Weights of a small transformer language model.
Training: a variant of Muon for these matrices, 486M tokens, 6981 steps.
MLP neurons of a small language model. Each row is named by its layer, matrix (up: input weights) and neuron, and shows model dimensions 0-127. Each number is 128 + 32 x the weight over its row's rms, rounded and kept within 0 to 255. Numbers have three digits each.
A block is one neuron, or neurons of one layer that tend to fire together. Before each block is what it responds to, as a language model described it from the Wikipedia text at the highest values.

Description: Plural suffix tokens ending a noun (s, es, ations, ers, ities), often split words like challeng-es, tre-es, chur-ches, before commas or of.
L6.up308:162085113107101100096149081148079122150112102090067113099140159119138112120140216115112093126143186157058131104089138140126109168144110105148113169079115126170153125101077082094159114127141078133106052169116111120095124102121097127175135151132108122102110109188083065135091136126085078152073082129131128106124136113151131103185106123111174156133169090146140132136143138107048142117078
L6.up523:162132108107135153125070125168136119158094112114089119124169199237096155145136164140111128081160163067154176148147110124112061147120139111144107112184125161133160176126149112126160098183146071096129128127176142094142144150088163139139101149086079142159114169169082090136161142175170141101123117096127152115170105121176133088151134124092142158127140149115134159104128101109119145104082

Description: Opening quote marks (", ', “) that begin a quoted passage after verbs like argued that or stated; also word-initial pieces after headings or table cells, such as E in Entrance, or ===.
L2.up5:092147162165102137147173135106157138148140123086133152132170138112152128130092098166125154143145082123158147135174154162136102105159108099097110167157080067137175143125119112126089099132015127135117122126106173132152162108081104100179126084108165106182180209083068102110179077098159094156139138157179147129129108160090134080160126066151124107125087104120152156078171195095148123123170
L2.up892:143144098119090050092128110059119187165127114145120122171171141084169094115117088099075157130132155160134150158192064194158108149136105075162125143086167123109134117128116091151026150096097146143102149124143102148138155146124145119137136094142137099203112153103147146203105143100147119134162171176175158134115163198120142099099154122143129100099107145151114172128099148069126116129150
L2.up1202:134113162119156125100071078143106069188132131118104094135117133052110084093136157186129107117136118089151115110114111143205144143143159170133109066107104142072105091130077147157180146149141071123112078120111123114134106100154116119084149128097156153149180175094122126106159148131155186148112088100151133151136109130092126115105143122104152060134156184121109106098155133095157142148140
L2.up1527:084156129116105061149113162120156138096184171117181043100101136100142117026129165086150158089155173168161179101143125139175098186091135163066106086126084113057176149142097116135115147115114093142138075084059139115061093086106100143116155160098184145179142159171122121143085131129131131100116152166140158145129107120155151112099165141136145151058096102144135121176139141145127086146130

Description: Number words, digits, and the "of" in partitive phrases, e.g. "Thirteen episodes", "One of the", "the other", "merged the two".
L6.up386:114181074230161111173133133117129156193132105116130181097147145113093154138206146163143113120079167163100173125096164074121143168125177126130163159146115154161136178168139102132132161164098121101116093161147090085175107104151206121116132209176096129099129174125092148150123107110131089103128149084188112111125142119153138099177140134137161148082145116110148063095091112120110135055143
L6.up1151:119136127154174128121135119125093169143087122118146171099142175155098110148164116139157069169079118123144163138087136135125159132132229138079139086143105183136079121125150201108157121158086121138160161132176150093075119093190124130170102158140140163097187136155132197107160102099109126138155166080106146148082150114158149155168132136072092076100152153141136085167135146109149135108127

Description: Opening quote marks mid-sentence that start a quoted phrase, nickname, or title, e.g. calling it "inept, described them as "addictive, Curtis "Super Fly"; also weakly plural endings such as -s, -ers, -les.
L8.up2:104131098123115092131097054180133115120049117090119100042161167120133101132084094103119137106198131143155187169148145153121139183112136116075138094169116136122102107127202117161130142131107122175123173097132139131148091130049154146134197161120106151133169121117102089112134098113185163150158145149129125154174079144115121098181139111109068111148107178114146146150131148102093108064165
L8.up86:138147158114132143175109120196133161144121149106144130114065112093147157106094112165023066134071127144113168106101151179129123093173162201155139121136120152153122129093094105105105117076162107143116106108161088084133128176125128128080180130132139139126067092152139104057070094113100153130175177088210082132143098136105121186159069125096144107111105150076141118108163130118098139127115
L8.up263:135083118133079112170112129106158163105124158155211113104124170154153143145142081142072154150188133118089163166109127162146080210106180104090107093099095138168116154147130130157108137166093150120136082144083089096107140194144141151148153075090110082131140143137062144192044115126109169160158151045108107143085121116120120167114111145143118084137105138157102139108158131101172185103136
L8.up894:160120155101125077178126101175098162128132121179167122110144085144152113134143123143101134148111138087117135173068175102142061136109100069102084145154128132178172117131170164118141126087093108188045131151130117163144169097070142150174156165134113155168164178119135145098079095108108147136165110154093169115130119171080160075136129131092122129107129123098088140124155193116131188101188
L8.up926:142134129094189163133175157129114130083080100132166111100138156169110142122134144106158161137144181127124122128081153168133121191063071056078129136127149134137039145169134099129122105155106146153098101132113066126164139152143114123090154155114114155168119136162127087103153168086120135084079144082142174161099123091114146064122128123167192129078163181109150127190113111136109109069139
L8.up1110:186165084100101127110120161106116146069098123095133056085137104155101145094146130120118161141132184145106126146119086150153114181142092186136137076079116082117157141144125167104110106115128174150152141186120104116079099113103183097113154105062129050128136148100140161073105128103127144084143145137122125106122148186150142094107099152182091120156149160126156127104157066155111118117159
L8.up1272:194109087120133111150115166141146170163133145100176088150183104129175126119140101136122154095123178092111135135111101194142122175079110086093141111114123151146109166119140101130156103158091108198124079160118117118083107122047109135163148078181118127143101116141129107102203119088072088142130068120153122084114104070090130121153142161179168150131068143149087140142124128101117131156086
L8.up1437:152057078103159149108112105136091081116093150068118148121163147080107138122104109147089104117068187136115116105099134068225166078160163092153091035129105128117143151160161137141111149129113104119138138123107207138166119149118160082100168068163126146135127150103120168139120165141133117133161145131157087116096094155118178118109109114098128107173122090138040237101127118038172169085069

Description: Short words like all, later, early, more, high, close, often the "ll" completing A-ll (All, Alliance), also "All-Star" and "years later".
L2.up14:116112134117126109189061120088159133160112073167115132109146101101066196169195108141142173130087120121065111099134104144203133112128167102099156098118088128147155109108125126138173160104140120073151130154118130104148090159136123152171157108155142097097115192093113098095131131183092148133147126162127117127149095100080177136135110102143112125133095115143100111064134084177171103114129
L2.up920:115128088096119143127181106132132129168142128134080179113085197123149137134111091127122137120153137067100117109091112102164134089096169056144146165109132155111129068128161144104084193129096158148149131099162090117124126140142119108130127140147116213047152137155201109123158146084180171129149100122132116139133167214108101154048127151115098152128172115139132096077129126143135138122124
L2.up1430:093100107091132116143111137090053097183095095179060101090090131096199134074083165169144112142087133073094105084163139104168109067112159090093126173100132113093086087139106125076075129108157103126145123180139140145100132106180132078161128118161160163112146170062130101113120104144092139168189114158132158167117113142175117135172111124167094124139106158167091112139160123106108137126147
L2.up1506:140139074176109108106108173083100123124178117160155120085094159158176139096132138114128104119097073113095171173111136181125091092107075151146121128177092134103110162128118056143118075056134164166080105098114193131141101118107108179128127124122135112181107167145140089106146116108090167139107126128141140155161089159126114124199072099178119166156190148114146090200159153126216079086170

Description: Fires on "of" after "one", "both", or a percentage marking a part of a group, as in one of the most and 0.1% of, plus "all", "among", and digits inside numbers.
L8.up423:166088101186159115100111145106067150120120153142101138101102153097099145118133067171083094141141094108111181169125139134141180107104180146175055186168122111157186094153093104112153168194151117173147194091138138133141122207134143180113060121129132128142136099126131143106147099113166128098148104156149071129170110151146122143168097169131165113147116145170155079144131110095139058093112
L8.up470:081136100129126135092099139115137205151105150099132092177116134107105106060140112165095148115107103099109100132125130219112121063112130087104104097094116161127169167053109128057112118092120146182118128111178146079099067130172147145114218157087085109080157119117141119119153112175158169166138134157129107180080108128110155115161094107133103177134100163094127101161157166069181114143135
L8.up609:068106171108143117158147115164128151187159070103135173116147083151130067111155084140065113138049123146077145180171133107107088103131118066187163094089064152131141160134145138117135117181130105156188196132149130145150091124120101164140102119154146086091105087086165167063129103160125102153078166058112147127112123146160128105082166092192082120094090222111090132117097127099106120155111
L8.up825:107117133141205150152145137083126111119144175135115086110141128093096123123192189128134186158136107115176175160090200149156118106072124142131134075171135181146122170162151141140163158178204137110092098136177102090136126137129156168144093108108058114079157096152124125078123128165182100058112154108070125173116081162076150113123087139148129104085161122204084114108134058131105131153136
L8.up832:096144139116114151079118121153097139164109134115100125166096174112126105167123151149144116114176102113105140169151135187171133097136126097160134166127139151118164148136096165183115181150123164142124119145184167143159169148133138097087129124172119057119095105112102124152147043188188106139065107109113119112125136175123143159164155157125161145144092115105104111155092128082100129079125
L8.up1284:164113126146146163093047147121065128114124111174046120116103135070130079153195178188146136128130107079156206128056145108178116114124190126156085075163076122117135075137066143137152202150171125072187144148183149127150131114132121154095101105182105084117118120109172136056118114118117130208127119120113142172140116159162125128135126124155118139111098132084111083115162121132157158044144
L8.up1404:166087140113115150117119174181058121130132101132094154157077084174095173149172133169134104133121136145156116180204086134155139169084082134116099129119190123120199186083054110147147132082101132080169177161114068087144111133151172094154194108122091107123152145167155141193077103153173082129105133168137138156085118059147140179109115135137112053130190053100112123144094127151119084188136
L8.up1465:129085133098179095180080095115093156091173096164086160225107141134107137117144064120096097114098094143141063085140117188121179160150093156115080078172131139099160205181136079131153140148135114126161173171130136112160177035156153116161158104130158118098146086108173133130155104120122092122123155202174158123115147133082159159114167090101118160142203138135133091113137113094142107127139

Description: Line-break tokens ending Markdown table rows, especially the |---|---| separator under headers in chart, discography and results tables, plus occasional mid-word pieces like dis, mel-ody.
L2.up1006:148148157153074130104179132073152081161065157116097142099114110121117140120097110114079086151130133099164099116171077145089128155135128167121172204035144133121119119116129144109111131139195157115070146128204170117189137139145159166172089136129118141158119128140176124172182161100131183139142165071118171116153169164147157172126097159040127155112127142112112145068132161077141102110094
L2.up1082:102131140108137110160092162108138085135159100126129123160148131114102142118131100121138162096132153146136161177089105050129099116130197179157150180154164186130174159133134099155143148116034093175150196147144127084111127142075187132081113152119080126104164099068104113157108156091133150052138132119150100126106129159156127097053132152154136155154139085104044134183167170094069152098145
L2.up1311:099142141136143153168109120130148125153141161156189138160117116092137135123077107104130114140087121170107132173113148084099087168073153122117144109160116110139163135128094129084105152094157119171098158136137122212133135085087155093157165119144098140113030077108113097177102102132128136107165182164109132096130139100131163083113161142092119049118080068147114175125113203102063164107212
L2.up1522:106064173122150098112166144117154053117051132117137135123093122087132113095105124108084092095107184082196132114110088147084094118123183195136100113111189133111108097137098143127097121150131159090111163134095033183110125182151145139131100129103086151073089172093187108149145141128061159133172148088112109088112133081155136115109134149143081135137078129132131112185163053161172163118141

Description: Final word pieces that complete an adjective or modifier between an article/possessive and its noun, such as amaz-ing, unprecedent-ed, sophist-icated, plus whole-word first, new, second.
L6.up728:188108198095109089149113116119171152115106116134157154140128126129089127115145098182126159123160095134115193108114103091109149198138135207147116136128118195151106111073127143053112154121078165104061127115141110085196124181129154146090136120179173126121099060156120167094111043110123136090128147059133138141132165123097140131060141089086113131152128164092136181168111107063108138160187
L6.up1450:171132173120124110116118105139127128045063164125127114105098169101113160117153132135141101186113129118187178131149131129165157130162154153170036090117126161143123106184158138111170113115204169138096141149073164152107152101149070149140122138199105145137134158179110127107084088156167100060109155124026128160135129149096108091121101157155168076163158161134198159145118088172112112146153

Description: Final pieces of adjectives just before their noun (happ-y ending, unexp-ected source, myster-ious crow), and line breaks ending bulleted list entries before the next dash.
L8.up72:158135120136178156093143109087136075120109127099119208142089044118161147103141068098152164092154119095163084118116115136156168063149129121122156106137126204138191122101115091119162184126122148041120199136077122123094127102072118168148093182121178172117154112132105137167100151158099156064161058141168164118125066108089113082142146073123127128129088124092111116149111146120183140092135
L8.up552:105097122158128128101110095161152120142094139090142148114111192129104153129113183131184180142085159138157136164087104102127132144186135160166081133133147149139122122151160149108190113147124099129130159138057134148137149118178104139139133191202166186084098112186146128107058110184193107075099112132110102159138097133115087120116122109186101083117106165143154134114084103103120083122164
L8.up623:122157160091152076134099083143181110110117115114134213129098159100136128128085081157086119128072118109099103085131124117115149149090161101154100062153113142137122071141079099055102120136108080164107150098067107117198115115143132168139103148079166155143160088094093089106112147148087096148204163145109155146135123144065104098090173128097084129150074112142160043140120114142137129142103
L8.up816:133174160135162125142163139082102159098047084091129120171083115128070142087141166140112175074104141142155000090094132168088131107135158184136125118114129096099124131146202159163223156124199124109117183186119104145154131111119102121120095153131093174143120086091101146149100133116196159145091172097149100130096127174140107096145107152113042152111127135163133153205138168147090155123127
L8.up837:132142151144142170130122093079105099165104121118125132132170124123097140120147176132166156091096146151119109149163114131165114164115132115112133108097141080085105149163147140111164158126119166114139129160126152212179097121178083155103141168110135128121141104113193094125154143117177164120121111182104138152145100143149101128155118136128046092103102067144093043140129132122114099086094
L8.up909:125136136124120100168053180197146117138127158134073123110118093119121138113116172120162123148100148089107069117122129118039055149100099147124198110160152111125101116148182114153124145152157152212101190140108109146176104129166135169119118174160101169127142128156141125097086076167164075137117123136067171131159149134136162067123177133106164105089136136086123188120085092149104125082143
L8.up1281:096091110141152111104113139136124110118095121142083116176099089103141081154159179137115123136115144111188157116072099132126089138147137132130105069077148146133136153054111131103110107130127102100119119192091065144106106146172144092115172154123159113189069102097100144139056087117129128059132124108116132045176085174166185161164157183153144140139109131147094145076156115077106168148124
L8.up1450:080112102171140117041094148096145139144131091143156135154058101109115123134124173169157154134134141092140104120080124094119119135086133154124145088117170157116164152144084107091146126098128139126081144180081117171227116087140113137062183162197090147123059080056096062123108141137156120076198134153124134096136102096159111138175193125136132125160084132123112116117115147103126111112115